From a checkpoint of a small transformer trained on Wikipedia.
Training: a variant of Muon for these matrices, 182M tokens, 11127 steps.
MLP neurons of a small language model. Each row is named by its layer, matrix (gate and up: input weights) and neuron, and shows model dimensions 0-191. Each number is 128 + 24 x the weight over its row's rms, rounded and kept within 0 to 255. Numbers have three digits each. A neuron's up and down rows have the sign that makes its largest values positive.
After each neuron's rows, "fires on" lists the tokens most often at its 100 highest values on Wikipedia text that the model never trained on.

L3.gate235:146159099149159122157123135121151148145163151115139097145158152132148159122120120112105102163155120146108118145099116146112111136162148158111112137157151135164118153132111213112125101130130137130137136153127129137129130101146136138115135104124120122109150183165131082119129160137163123128159115121148096130111167135137181134103127141147105092098130133129112120142095115119132144106118065041137113120131127087144124147165158104162114118154097107135142171112132111161119139135137101124125089142041124136129146104105208109123109155134148150148160126131097095109138119112138158119
L3.up235:130113109100127164111130100131135168131153146149106130105118119158147137114097123138151113112145083135094088126071099131097128111098161156118126181149121133176133124116086146137118108161115113138116125118127112148156155117111112163140180082104139112124156148109088125094129098115146152100131151113166081144129156141153150136088104116117188112174100131104140123106189093082121156107140112140137151155147124107107138130156102176122105139120133138146104128150134135142137074132150149148098084183123100141101120126133118139167137130095155135135117122140153095131132118112115061109
fires on: "p", "um"

L4.gate9:116130099096131125124136148122122145143139155131132108140108121153138181131095130168176141125171125113120126173125108110101144114128121154146112115115119096137112070100140170163109113148158116123144163124137140114119112119147098089160155149119103102111152110108085134083127101139144140095138156114118114136085147171112180113136113136153158104135074111112179112148129115155115141128109106125143075155170110119147139116141080052142140184119097131154098087158122159124110150140111146135141136106161110132103165132108180132105104133114124109170116115115123109167159092147119121132
L4.up9:082127149140106112140118128118103097133145123145160141104092134082116134139114091176130159145155096129144132131107132107106134100116137154113143136148076111144104117109144125102140129095143115177101155077165136141144122154140130122137110140124157129164148123078108090204120085145131129116091101164102107093130128111104124108162132144126137152145173133079149155095116169119145132118135147122145110121069098122093138103087170100161112143165122114175123152156097125113148119148076109086106124133093120111140134110109103127164123155074132116113161127109128125137104140127098126145
fires on: "in", "ep", ":", "P", "end", "l"

L7.gate348:092124094125135113168108095133164109125136110080094111186114126107143138117161162098116115095154175093127146113128113100078113064087134144133103162166137148118094092136147143135124123163097138117085109192127146142145138128115144154132120123130107139074176124128127169131168114101133117164175128088129118144119116117146053141141077109114146111157170127125106112152166128137145175131131150113118072111118128122113133134148103143102129134132109138108118123109131125123139107108138158132092127076143143135156124152113151121142102123124157098146130132126112150095133115126084130136
L7.up348:122097117162129110159127125141109102107139108117126109123141125088159137098106131128138128135153180145100154116170122154112131095145118153120121124073155138115092138079118139110117059157122166123104101125145120083129103118120167150104170140128072084137150107121138102113139130154130109134161127157104123140128142104180113143155119122144136096139092128165150114131109119149156145151109143138118095182119169128138124155121134044139135109139105153098101138068153096123140088144131161122137116095128169131129109135130137137145133138076132139139170110088125139103136107091087143118
fires on: ":", "ust", "ort", "ue", "t"

L4.gate191:142123173108118126128139128134082166129106120144112116128091125150141155123065152132137137186147156165106092134175118105159112120144118122157131154142123118131087125137116149119127173103102086166120179117132165089123117129134089138158159154129138163139141129105141123148098102130137155131120124116157154131125127159125168157106143156124152112127158147138157125121138122113138094134131152153118098166170122116132133081175146132107101170129092138149129107121178122149139086118136118125138074100105154183147169126154182087131108124149121114125129148082113118079115099108104098113
L4.up191:189093124152147135139121124143136130123147160154129112137152207168132132170128174148131145138114116127106114102075135106169139150185142099102138111147167103128110081122132178180172155138148137172137142113084122097134145108174134141115151117106112124094134140120164131106139110112125127099149080156145124097110106149135101134116082140102131139147122098125104122137160124146132129140111120128093120142095144172130104112084100114126114086162165109135151131126170101134085156158119120136137146111132093137120132107129150141119103141114147164141112139134153131156176142135169148160
fires on: " with", "i", "on", "ov"

L4.gate30:137119149125128103117133109131182144128136128121101083149122137123168120123141137137127146156167111126133151100137174106104169114138114127196145115176130125114120134150087073146089121122114169095156123109127135097118149120141160113132140142146157124153093146145124083175122100129128142106121089172083160117104110164129104120126119153100141133139127110126154125140114115124102093130165176126096140161101092120086107123137139105113143099114101167121116118136162145124148137167101090099149118071094111124106131110172172134119141134128118137109117116105116097098099086071076145140
L4.up30:144137127066137078126102127142126121104145131189133164117145134141120155133121129134128090105104112106155160182143110141119172119106101140124156141109117132118149142146116118142130137108102129141143130149118122177195134117120118100148103062137114144126113131136125121117121120131168172111147162158153111150129154137135154083085125112130143101146172120118153109161109127131145114112135145108113137070148106125113140124137141143135167122142137123091125142139150153144070145124113181152134105065089150085127114197097146116168139133121131150126168128155166085114118112151132168145
fires on: "2", "en", "0", "n"

L8.gate12:140078109148130138122124133097126151148140076088092175093153131102125130093117121115143144133132118153097191082077121122107125095137099099119155146139135086123182121123132141111112106159079167141107133108135134128100132088116117060143163113138100094093139145087082132137175148134110110154129139131151136148108134174088137114133145103148102130146127133087159133088093172142105133096110128125122116110110117110138108086128097111076139113172113119121142140118113099145135107139122132127113103112114138145145173111158111158117144123126119117135088149154130134182101099116124116137
L8.up12:087151188178154139112132079150135106120168140110119113117163145155151148114158120149172115132118141145142130113105124053103137151112123140100077116131111086136130092119116154109120165092132108096145132149114137132130151122154141142189143090114134141160108135090145165133163116149121160129097136163172131132124144093116150165119113147117098126117152118151144153113111169129121104122138117066123120175136130134134140144096153117149160147152101120103141153179118137152109097098104156132132134167073111114109115150087134091096159121086123116106096110137120128139121122139156103128
fires on: ".", " w", "==\n", ".\n\n"

L7.gate195:110134081104113126135127108097157062173139191142138166134130096108124121173134165116131162148105176112162158138132140118136107108123110149137094099116136142166125121121156106144125116151150086149123100083136113130178116123135085123145126109082115149132147111109122112150133178102136100186097102122087129144154099137139141118152131102126157114143096109198173144135072137136170130140162134141124161116132134127097100116088104093140143112119115145121131106131154146120125125125120135164082085158147124105123160118135161120149130127108091138134127094159143093138120103128145140136
L7.up195:132141113151101094160154137127144138149157151112147141150134113163105124110127159143120118157116131094126146105136150137126130118172091164105183125149144137153106119146174147157098170124096115125165104107103103114126111096079126110150121138119170106115142117133119120144136148138179126144160132177104109145161128101123105113163142163146144177128104142131126115107090130112113131127113113154134127095159112116134155175146144096125146132112143132115108077064122116152113148194157114153102097125126115120122144181093170130081135113142086164092133132129143173087096142172121117133
fires on: "R", ";", "E", "S", " |", "N"

L8.gate210:071115132176116108162129150124164140126107155130105136159092136126126129127130063104143131094109118165127169120186155132174114121145094104127105169118105143145081127114145175114130106124140123109131110152106122126171112108123135083189105125138104150099158109120127101153160110132117107159115125128124100095106113163119124118109135084147144121094162132145120148146130099152171131100143077121127105168143125113141129136109070144126156120089108143131121129117117141157098158134060130157098134139096122148110123088150130150118128149118119148081155142102128130154119138104076112155
L8.up210:100131115148144062149146148122147176127086117172107101130160135110135142151109153144152118116114128154139116087140154122152121151150130084121135092112174111150122130148116096110132120143142086133133100124143126145129123143114141140125097101100122157090130117070163143067120120150099150083128173120084169119136116110160123120128103140173115119184123125149082119123139149115140130100132141131104122111147067145144147109156141095079172119082122168081111109135092175128163125111138114159132112092125146103122123143130091119151092135116148142152160144101109098125132102128126148120
fires on: ".", "5", "4", "2", "9", "8"

L8.gate86:113099134103098129109121140115155147142151118103104113172122189160080151155127111142122173083103184134106170113082132115114163099150154123108119113145128156116165144112110125101122179102088076120117138106132137127174126131144135096119128144111127119110095140116108096160154127132140123140148123172155095143089159153096097122109148145099137116107150146141146126122128155131152116117151078134138121130189129121067164088097112133109114090169135098111126094085148133117135123142126152152125119137101097099144127120149117075126171112135154110149120147107160146145111124102113113101
L8.up86:144118100121158126120099162150121136152149115117115129174131145117113152118107121134132102120131146112129175110156122130125139092082139145137112135124083113101141139104091052111125157133127133116116118173146100161101130122129107114135136090127135096102113092140107122120189141138104140153126116152169090107172088145091172147113132133158115139119135138094151121142122145107132120186185168143151098182117144165087075161154139141127097102118135188113128133148142138093109145134103129122113127133081134105118140130145117139146126103099147162080154100148122141142091159108105112151
fires on: "\n\n", "\n", "==\n"

L6.gate1:116110085157138119145155107138102169112124163113156160109137093161146118092147108081121138136165121136110190084110116088174135089136104116118130123156120123142144153112115149149097111121083113098064140116114124125148159117100119119105165152125154112112116162147115131132129114112119123084154121122121106155122134189159122128127112137165144136146124167141152123139148135151115131120152154140158126108167128078141100126133106095152099098111173155147166123124105116090098087129100114129114180139139164085128105106135109145166132139115150158152122123130167130151150165073121167116
L6.up1:162121122129103110118101115155108140146150125104126104108166059152158120101137096099075134189153188131119095129144150128131101088145127095134132129145104139108140130128148135140164144131130164107110104145114151158124153132108099132076190103131093104111174146115117090136086087148116118123139154110154159165106145142135135153107107117148147137161125125175122143141107149145099157126162089100115148119131128081112099192118098104130100112157133135126141146123103134111118165087103114118133161125088122131153120126098140140123159131125157146107104147129170148146116105130121178106
fires on: "t", " T", " th", "ry", "|---", "ce"

L7.gate22:111136123153167101121196117159140122125151201108145113148143131136141140138150125115133119114136120120069125132170134084137102104132133150092145127128113125115117142108070116115126179135134149101090124113142136115118139125105075131109100141146133139165108106103123121139103121154133096117167162110132188140194139130161163131112167150159129122107130142141150127103143113121162115166122169155144127108126117077095100145147107183129100113151124151135169116198135118095102152165110169142157131124143105123159106126175135115106154162141135121109137153117124123133100131136121158116
L7.up22:132148122153124121107146117150155168111164111097140123143124087136160133100150135102123133160144171093121100118158118181123122126100105098118146115101114122085121110084149111168180153162086080110113128155122146147092086097110080171132117103157152100136091118196105131121167055119110114132096148090113120147137152124136127161167101141099145090125123158126126135150132126152129144117135113128126099091127137150107128124150136149157101105143135163113128099121151105142136150118089131094090104156108081124139165147127136150141146120138136131150171111176123141121141136127154103118
fires on: "b", " T", "g", " b", " n", "t"

L4.gate331:162128123072123115176105116129089152141132177156144098125128126113096131117118117168081134137120142095170135144120147113087138126165114163132113151099156136110121116145122120143138100164100136161146082114107123085126105100105113161161137119126126154120114092123128187141106170146107133128136148158157155168110116116095078129142098125152147102153127102124082117147114148123146143119129118139145113156123117140173098129088155141158121177153176147104161125136094123123146166193110122124096133108104160144131113157143149102116139160079148129141109133117139130118177137150133119076
L4.up331:174167140133072134080140139108141130108148162099166095126109123097128155117146090114119146091143058073116151111136129114114122120189133136119126106141112132120112144135121100117153124158140161143147106117142125131120140117119159116126155100166176145115139141161142167091099118128124142119126132138124151115132091140134096115101147168151131129133148102116124156128106101138133146097110155103109162121164131123125112123108154118100114120090109122130099090156182112067128166127111168115134107158104062090123170143133112148124160137101093156096096104139132134152069114129152139136
fires on: "S", "6", "4", "00", "X", "0"

L8.gate248:118147126111100142145103075126127171133121135132084169101135166129116087152150127105128134123122118125143132134093130140133111145152139178129119102122164103136157145125102076112120169141126117143146135121139105131126136114103105107154158137090130114124147151151124100148145081128108126159202126132104106154085139163144098114111150150137144138162100110140121129100094122152099119133096145137129122151163128148083089141096147073131116143145153126125127126145181137134179125127151152080112106089103176118155175071131142116075137134149104161125093094143117098143118135157112174116
L8.up248:139113125096135191162155123106125139160144132117149113116098150147147136115126116105136138132104112112101129124146163154180125119085151149116132113135119132086106138150110128137120127088148152141113146124067149122133140080163155135143140177115111162128144147116162134132111148104145107123114142082151119165104104108080125108136130161130079137119099110111162106100176120133109119107103112144127146164134110101170129151105087177116150112081118119120098133148189130090089127106156134156146115103176141082152158125106145094087110098145102132136132122109134140149123124160187158142
fires on: "\n", ")\n", "ud"

L6.gate226:098111160109104111140147113137106138095134192141128103126167145101162146116088120096100120111162094136136112135158154162099115125126119119119141102117145175119129146109162142089075061130140156110129124152093152160169156118123119123160139124148173135142089152136124120130107090152123106147128119141093115172107117158152139125121163099109152070103147114139103142102139167091150130126103117123143161134153069111156089109096104139133142113136094151107142133147147144151149148119137114123119132129108132161112152115123096140151111128116170075113140110135113118149176073081129115105
L6.up226:128089143165106115150154167128137130100141130119146123173095139141101102134131141086124095148091114123083107120145123105179136117126111124148167156087110156133119189120150131118102138146120127128137106105081112124178140117131136116121116136151102160096123120102116104147188147140143156130133104103129139151106127125132118093144137123172092176121158109137151147133167169162129113120164086111129157146121140105164124115104146150109142154133146098086102156120126116143119128146113103138170134077141105123125134105136124118120139121116109183173102132118208109178097175147133131154
fires on: "2", "3", "1", "9", "18"

L6.gate75:134130141115088094115129140125100072108144138128098137132117128137165100054131134109121160128142118153118089135172092120153136128161114109111156104123157116164117092136139150125133161121109117111090108163138083134135139131108111131132142100133116126139139089149142125166131116092099126158102185088122156141123119144090136163152106161192119126134135138164079122117129137117099126124114164126163141152084162100090133154162130143121089115064130131092077146097090113104140099132111145119149130118128109108157113112093125169118079138107125135147104114131136141132111145071108108123
L6.up75:123110113159083121102124150161085116102093144161144112119134110131171139076144119119120119145143118134175103145128145117152111121152128099143163101103145118130103085089113086189146137164088136082144073137146149118103125124111097125105161101157119119135117127159104110144111182128092153151137140141122130167112132121136132156126122177127141115178132116141133113103121155146099112059140169153161128120138112142102148143131156143127119113071162124093097144109108135082137115109103127110154147117134091099095114122107120145109165120131079146127165110131137162143138165129124094141
fires on: " T"

L7.gate268:081131167148125163073154111176090115123166097135169136112168133136152113149074138097121149135128140171114145123124101100113125107113086151127160153090116163214127081102150146143134190100090096110122152127106106122139168121119145109137122115133097174122104137126115120157121121147141122118087121131095122148123107174155155140126157090133146107096125167144142103138138107144147117099143154091151125108125139148112101128129131118122111135108157145134119107098137147119138098155159111137142086167119133163145177151145149123092111123119111121134097160102101127140164152118129111107
L7.up268:137128117120117139123126107116122144115119175129085155079131133142162117164111152183154110188148173087119154139141101123100135133114157131144163136118136122169125120131171154163110149101153112083125136128105123129167148131134090164117136122117143160111120103131071132105142132127095138141147127140119099126092112131173108141150112089132156175110179105123127159158140124091146182168129174115089133091096111105115140098138145183124103119142140164137164142110145122100146104142170144168100088110132121125122139144131155148143140130158124156142140113138090128164102152128093111098
fires on: "2", "5", "4", "1", "3"

L7.gate131:173164187124127109110145133104121110130138159165097106150123106134104134134121124116103145145120192134179150108115176135110103143136129139133166091139146111150100159143131156136143128128132120149128141114126124172116124129095098104124144167116135118090132145101106160139117131138134132184139120110146119080144132117131110140120143106130104148113127110116122119198122137194167129114094112152102109091115113147135080128091136147133093133077129141095166167125168132108075100123152156112122117118145157139122148099122138135165143162109134110135168144186128114168132097098106179145
L7.up131:148145121188104115152103128062121117148160115145131176127123149149152158107122165128125130100140108117113127147145082145134131104119137163145159159154107122102121078104109136108111137123138140128131112148142109124077140110148110114093107070120131120142126129130111140149149124114144149179112139123114130145122113164151152110173124175128155113134123099139121165110078133181168164144119137147122096152166149160093041158097133141143145114157169110133137125148140160117127098106104122145106116149079115135144116100154128140116102130108137107104109140139104146116054134104148121119
fires on: "\"", "W"

L7.gate320:135132141150091136095123140127124123166132096144138140131162162116151114116163152109100095118131117144136147157117099140129153111167166146135129093111119123118116165097100092120153134123141110125105164164077148136130145129119105146110123134133127122171132094113098107191156132146116091106150092085095138119111136153121165103110109115082140095121113170105092108139132093123143146106084098093146145130083099109085066138136122118154141142106139114102106165118117157135169084150129140113125112099103153102152085109150123071133132092123124171132146152127104141098140114110091130178
L7.up320:119131144139149110107153139158150162148110184150122107144212106141122147133131111128103146156120115175063126143145120148093122130134180134165145153095158160146149160139132147148151115117138130123144143098143098093086097118116116188139133160112098115118119126140139117126143136128081096103139112104146112128140106159133154089116122189113089120132150110151122114133111076131134142127131090150165130128112105139107089129093143157152110142155125136093147096142131148148158081143134090095123107093119087134161117146143158114087177134157115149115139113133161155138126097156124125117
fires on: "d", "on", "s", "er"

L4.gate85:099139160144119147122118153124134131139142145149107093114122117150174123116132143139144160108163151100117138107098133142113111110103110126145120177122090115147087115107117120140122154132137156092132163101158139133136154117137128161126085102135172163112128146141152160150160120179087109105126107113144130100130183171133141146144142172103128110145094127131134112171060147174129129114133095116118170119096139133155115104117130157117099178117107107159166104135170117150100090099125186124143093071160126133125133121173160141127132127093105116084122135140115151103073121135118156136
L4.up85:144144155134129167078138157138114145130120171145137100115165149112115144151104095155119120121124103112145121099142142124142084159115151134107128152127110148136115152055146169109137120127134153136097123140110137138135113141147112137110068097123125139147127134114131141127179132183110119143145136144153123171125168179128118164077161176133165131101168104091129114100120166142153143116138169140121107109124158138143100139114124161134137116115120106133142101168139108138074129171158092124107144152100157135173139087129116173089134123145077123077105163143125120133112155158140101143
fires on: "\""

L8.gate38:092127123131119154090146125162094130187088106151171110116093162139103122119141129105180142153123117111116132126102147138085134099154102157127129140151137152180106094111095101116164111104136149143111108109115116124160122115177090159113207141085126132156102116131084108115127111116140171141117139143112114156092118118110170115152104125141126175135106114131161102123127125119162089138146138088142137149105107119122114076138140149115143156095104163090115117099131112182125108130127160138093106124118179142161154151129133153107137141131130132128125157163135151149128096131077120128
L8.up38:143146132177140130108146139120136091144154129150099142149148150115176162129123125112135087092124151119157171142116134128085159154099091109115140110163130131130152120116118159117167108120184161105144089171147146108125145147108090109134129168142108103126089133134119133118155131082128132128108135131142140108110115116170131186159166119123180132112106111139136158135117135132134140105158115087142092142104139098131118131118123180140122076131149137130117103122166151129160113151158139181176107121118136151110119077189121127100156117121138137145103101097100168193150128122099134138
fires on: " \"", "o", "3", "4", "8", " O"

L4.gate353:119108124138127121127123134138109138122134118169115116166124102139111139092131130130130128117094150095165120107164185137188140086151114127139135116140128132090122112124113119120172102101105155142132111108105146132135150128127139119168083140146084084105146145139117170116146104100127101145131160081128156118091116093140160176141111175144142148134087130142109146189167148153099121167136157158141128145085128106160085139133127169111137139108189164090112115135134113116122148128126113081122165103091145100128144139160131107163099112073125106118124128112154163104106111119163092130
L4.up353:159111118114115123131117104168136134144134115091098144123116132124150144149135110155093129147124134169116135145151110129140099156130128092163139117121101129136113111135072102138160121135122129109127078158094109164157139136122114099144157118121146105146153119145159129136054133111110155128130144097138115168123089087123144129162136118098109144150126127147114108140137169090056156140099090151124127167110102142097119160153067129111127134125131104119137126074157168129117154149133096154177151163106088118070126140110138133157140159094149157132129103143082182137144113154111085128
fires on: " T", "T"

L6.gate11:067137151161114126157170114113130128169160139091099130107135099098110156111168151129153157122122116107159099103156102134109065110133135083126128163112108107085112110147105126117101106178133111108132073130129071127129120125149146157173163130139111181132102138153107130113138139111084115102116123101145107132152123132112171092146162127147166155144114091142139147112115146115099129114094128121155104149132142122098154123155100130153113142107122134141125096158154083119103143113113127145080143150129115141094094139158169155122110095149162163144134109126108097160144169094124112129
L6.up11:127140158161081090141096184130120157138142113158140120105110125130171131118121162080177149091136111181133121100162175148122135098146154128101151171091122170154082109144082118127134117143127091113126072106154123117126094148118126118140118132151160132159122144155094097091110150123082129057163145155095136138149135112136098101128143129141125131137134112115143137126123119107130086163124138128137132095145131112101134132156139104117141117123107169109141121108132127124105144137132082129092064122100112147138104136098137070153177146149137111108099129128125130088116160123142109125
fires on: " E", " Y", "y", "Y"

L7.gate283:094145170103108141192113115100129107148131130115156085087120112101131109108173158139107143110130089125117158083128152174088151088107153161168101125138132091167093096112140114110106133118101100138118134178108104124126105088113113161126139084130152163146103096126155119147153148091104143129103117073153131142101113130134142106145105118123117099169111153123105149108120151152117102154141140116175146138141142141125115145075077102133114187148143121131126132132156172106112109121130112115121107089118127128163112124112111103115195105158134103109135114128120120086118151112134115132
L7.up283:102119123124168141090109148074147149148150139079168113102096102121116130108116144116120122112089136126129167106168057131140099120138128138162132114152189170140096132090168123094134138134147160115120157111141135121142112085152104087154128103151134102129155118094105122101111086167142112102138100151123104135141114131124113139133110130145117078096151109117118110085108161118115119092115103124145131165130132114173148152136086145144140152104098096085091141134156104133129146104103147143130135108140159102124108099157054116094149155109146148096131117139156099123083140129128132134
fires on: "or", "on", " ", "\n", "h", "^"

L8.gate341:109104123110066124085162091119125113097152160140139169140151168112115137135123114125130137110161105102139083138133111143101129129160111137163125163124165108132149139108146129141121097113121102117205105114171122084174102156121147159181143112097117129132095134134085089159166120142132113165144103114104125116102112148118130139155133141149134132178112130131154151127114121133154114137186140121136145124142129135129134097134143126094125101148150148082081191143101109134145124159165140106145126127097127171090164166093124116132171134130130106118088137169139103135153162129114130115
L8.up341:188135110126082113130124126154123133123131085119081129124137124169145142143107070107127114129156125060155186160125090118154125122166195117109154107119130128141101152137121108082128111111107107134150159115097106128131100100126155114149159139118168115104157117161141128103080090108129137114143119199102119171130135136124106103129110110124136118098150087137158129099120183132129109093153142091172126144169135136141087118104158129106130100105149129131156120110115103152102133110149118108136124107146136114112164092112151132127147155166175135121118141104136151165130108155132140121
fires on: "2", "4", "20", "6", "10", "7"

L6.gate312:160125118092120146127145185158131119103154133109127118123109134148144138114137072116136142152159150094164150127124099081124158130180151203095154133117126094162127116174113144139097115122152158127110099128132125105154128073096098144152151094136104143105097119142117121094174087158122127108161100146106156125162111126096119147156139141149079120092135110142109122130138199115138174087132147117128132134109123130133168104088110100119149171145155155134109130128112132120143075135130119122120109120147130148128118138127124162148131107130102125074129108160128139094180158100137142115
L6.up312:144136149071135116065111103166127111161118141151122114114122146149121135132073084161178109122142098146167134115114160148135132134121129182135137100131116063144138106097133166065171131109155107150125146113127145133135144172126127132156137111137130178113092131105087131152139142124119128128162134187129129091148155116174111117144164114139127155125125115113137091111093115132122177112111141133131179134170148118106146094141131096150126126152182153153125132111099110143111134158116148102136093128178144123142157134114116115161123159119150147157121106145142160169111101129146106115
fires on: " P", "P", "ep", "S"

L3.gate15:119140131118127148119134127165107134154113142093086129152124099159163147074159142118139181139157132128142096173111143106096109151153130152152132142109111135143108157158131091134113098136083125092164161118119120113124124123074144140152138120147108114152122137143112149137123113124099066173143182148124154145140125146161137125109117149162122120166127084127129095080147142089119149132147142091134153120150093163159107138105114104113136153145113140119110111157125091116127112192111143149106147135077135135146104123122153077104090126175167102096122149103160140123107163153151092155
L3.up15:123157136090162110115137094129139127110124128105146147106172107110155088124163158162118165134167105159149081094087160100090154130134149089166104140112111121133099135123117147120140087141085114121147118144145189131123102096101154107159128100161112079168122153127157112154104159116106094150166136175126116169112155166155127103110126142176123117173117114136136126157077096108156094140110132088137133123113134146094115122131150138104132123099124136157142123159122143112118127109138143139123103126126103144109120128130165147087141147139113110137135172154140124110148174171123070130
fires on: "y", " Y"

L6.gate140:117157149128104098077154134162120118074140090126101095114096120142118107162168144115125096099162097106105118097127134122151164142122159135110088119112133121127114181124126135104109077085121155106151117120116095114154141149130138105119133133131150123172123137164141104193137131108142117121101113150135136161103133108125101127124135141128080092110154124118172156154128134138137091133171097107129180174155102105143120135127157136135159136095142115120113172113087138101132159138097091115142081106097147124102109128163100173098107126087136127125130124135160123145102094090084133153
L6.up140:085115092127144082166130129174124106155091124117125138138102107149107124112129143123099122122110099099125105102116157132160126130107095105122131144070121135083103119156091154144095132099140115127147095145129140114182088117134118115105120116128120128101124089145144118139083103157144130125142174138082175109080120138153169123124178133158140132139147118178160133124116178108096120162120118163123164125126132112105153092107122142088140141171174141095155102121112102105157109115117125173112139099127121153155122120079152104156120149103158157106147114090112131136165139160162115140
fires on: "3", "2", "n", "8"

L7.gate300:120157130115089175147139125145151106141101132106120100142146154133160123144140142137169137143124153117138150179150144129138122115167133142134083111099124119166163129159191084136106120098177120175163110156119141165123115133145108133088085109132149179150120109135122152151152130128099129106152105132113124104121125157139143155144106109072101149123149180109163134132140103160125138138143127121105157116113149168159096119148120135120138138116142138172110124150161149110174084127130098174132173124140105125122123113094190108160087132165147115119108103118137188115164116132130145124
L7.up300:113165132114170138113138145164146130167102144121109162117157111119148105117118130168168113144100127169104139137111146137162074122133166116103096091141131099159146109149075108082141109129118106078107112131085141111101158122133151112124111131093106141180132125132115110146143153104119116105080073172129112146188149140131128121125106132119120114155131105133163112117130142192164132098109134101152122078117112124142091156089140174103150156129127119127110099090118158172133116117187121124125141132116124142135135134097163109130149154125144103137150165149113144180128110116107120126
fires on: "d", "a", " de"

L6.gate260:173160120126089152149112155083089117150112112131140092134135118128107101114136084180134123177139140116107144117098092122117130149116117156090125098098138126091127116144105139166129128114118121138072122157131159146142143128121115120147170147177150139108145164136127131138130127134157128159155090105104136139105088150093150156149096145132125132125151203134110161070116128108145118124134132119144108165156146144120142125121154082157165126109134148065125116108132119156091167155161084112112115173111096161122121131137115135156103143114118116114148132124159153126129193160085120135
L6.up260:134106139135122161133140142161130113137174118144137106111108088125111137124146072091148070137119071116159113111085158145113158136139157092128162114157146089151126138161158100145152104119127126123107142140110131165170164118125112171154124113142138146156143150104103140145130142170127129145138137091152082140136134146163109092115083146155108138119094158153147109119162152124174113119142142101094167127164150101103137136169142132143125127121200111112143098087156101149125136084132137140089080151119126101131127178106096129153092131156122138143139159127136094115137109123114101130
fires on: "t", "ur", "ion", "p", "ro", "ation"

L3.gate47:107162138197140119159110130090123164122139124108147145141142149071156124124147150097119125106165189108147116121075103113148095133080163131120131120152145146103104144121108140124124126128119116106148153147143140124150125155167082133147089115131116105081099154106134171167104103181125168137126122139138129134137124080157119097119110106146110140169126124141118132113116103106107127083132146121140103164129148111129123119122151060135059141112137120126135118123086129120091164144154132104131155116124134131093159102136200157141107146139110105108152071137103139140129139135131151140
L3.up47:122139172131082156122118122161136135127164141160117108075154144192087151179151095154113127115116082143104170135149103156103134169107116146121099096113141150153167127185077117115166062141123149104111133127085095127159166141123129116164140097091129158151126150105095120110136125124087138107154102132106165116150129125142113127124158112074125082143110131109159098141127140136123123120122098119152153141105116101130149134165126144123115107110101099140161129138138136125129093117106082123158140162098144080126151127151101160146138138110119159103113128137117137133116107145089143121
fires on: "p", "er"

L8.gate273:138168130108119136126131137140139101146120151154112141124145114154111117101165166110129137150124100132135140121077157116128115096154147151121168146096169180095111109138122158165073077125186163127163130141131091139165111122136140103108122111109150130127105095109128139137103154170123106119127123129110152100144098126149123131147114156130149144114165144098146142099113134157120131164080104140164087123145167150118097110098121106112118112124179139128134115111155092146164134155152171158110093113205151120166150146126155122093135114096080095149139164129150130078132112122138111124
L8.up273:105106132153113120139137133105101103123175125108137152178162149129155102136144155162169144124109112114136195110179116145093106107074129127116155154109156128126119127149137130151117116165141065144144100120104123123130104084137098137170129127125118119097137112107120085158103154108096134129111101116156130180157123083122157099182130113127121100140140129117126135092143133107159180142153083127119138144164136142138095160132086112135145131127109136125112138139103092140143115140122164103078111137070109080140125126152121132117109086174089103131149152146128127125085130140166136126
fires on: " by", "R", ",", "A", "N"

L3.gate8:097062148133074164126085146145059127122135139101114142154140151103117133118173121138102169082154148149143118123128133117147124148176108139121126135146141104118108107135109141110133093125150152108139130132126087112096142116079110134190123124103152133135097169168092142131123101143092112139146114134127113092162121160165116133109161158134117135115145165147132122106154125134088158086146131149116125182152140067081151140120097113143126114148104128130133152165161124137132146121143163173079073133124142138153097127143161157138101130138123121120131119129120140111106126121184144134
L3.up8:136118100144139164149142120123140112149143113076105126107131138159106137126158143138159104122143118128121139112145150144155136102131108125095121163165192101151166107134152093137105132122164127133112158129129079159087152100158116156149169146122123104122140087145129137127103117124113151132111116146130114093077106170147110133103108115107083135137075122139124143102163164117139151111117098113118134153174106093081163140110138083162115095148150134106142151128163181136125124127153130109109088083153150161132108157137131145110121077129101098145135133176117194107104120083117125112
fires on: ")\n", "\n"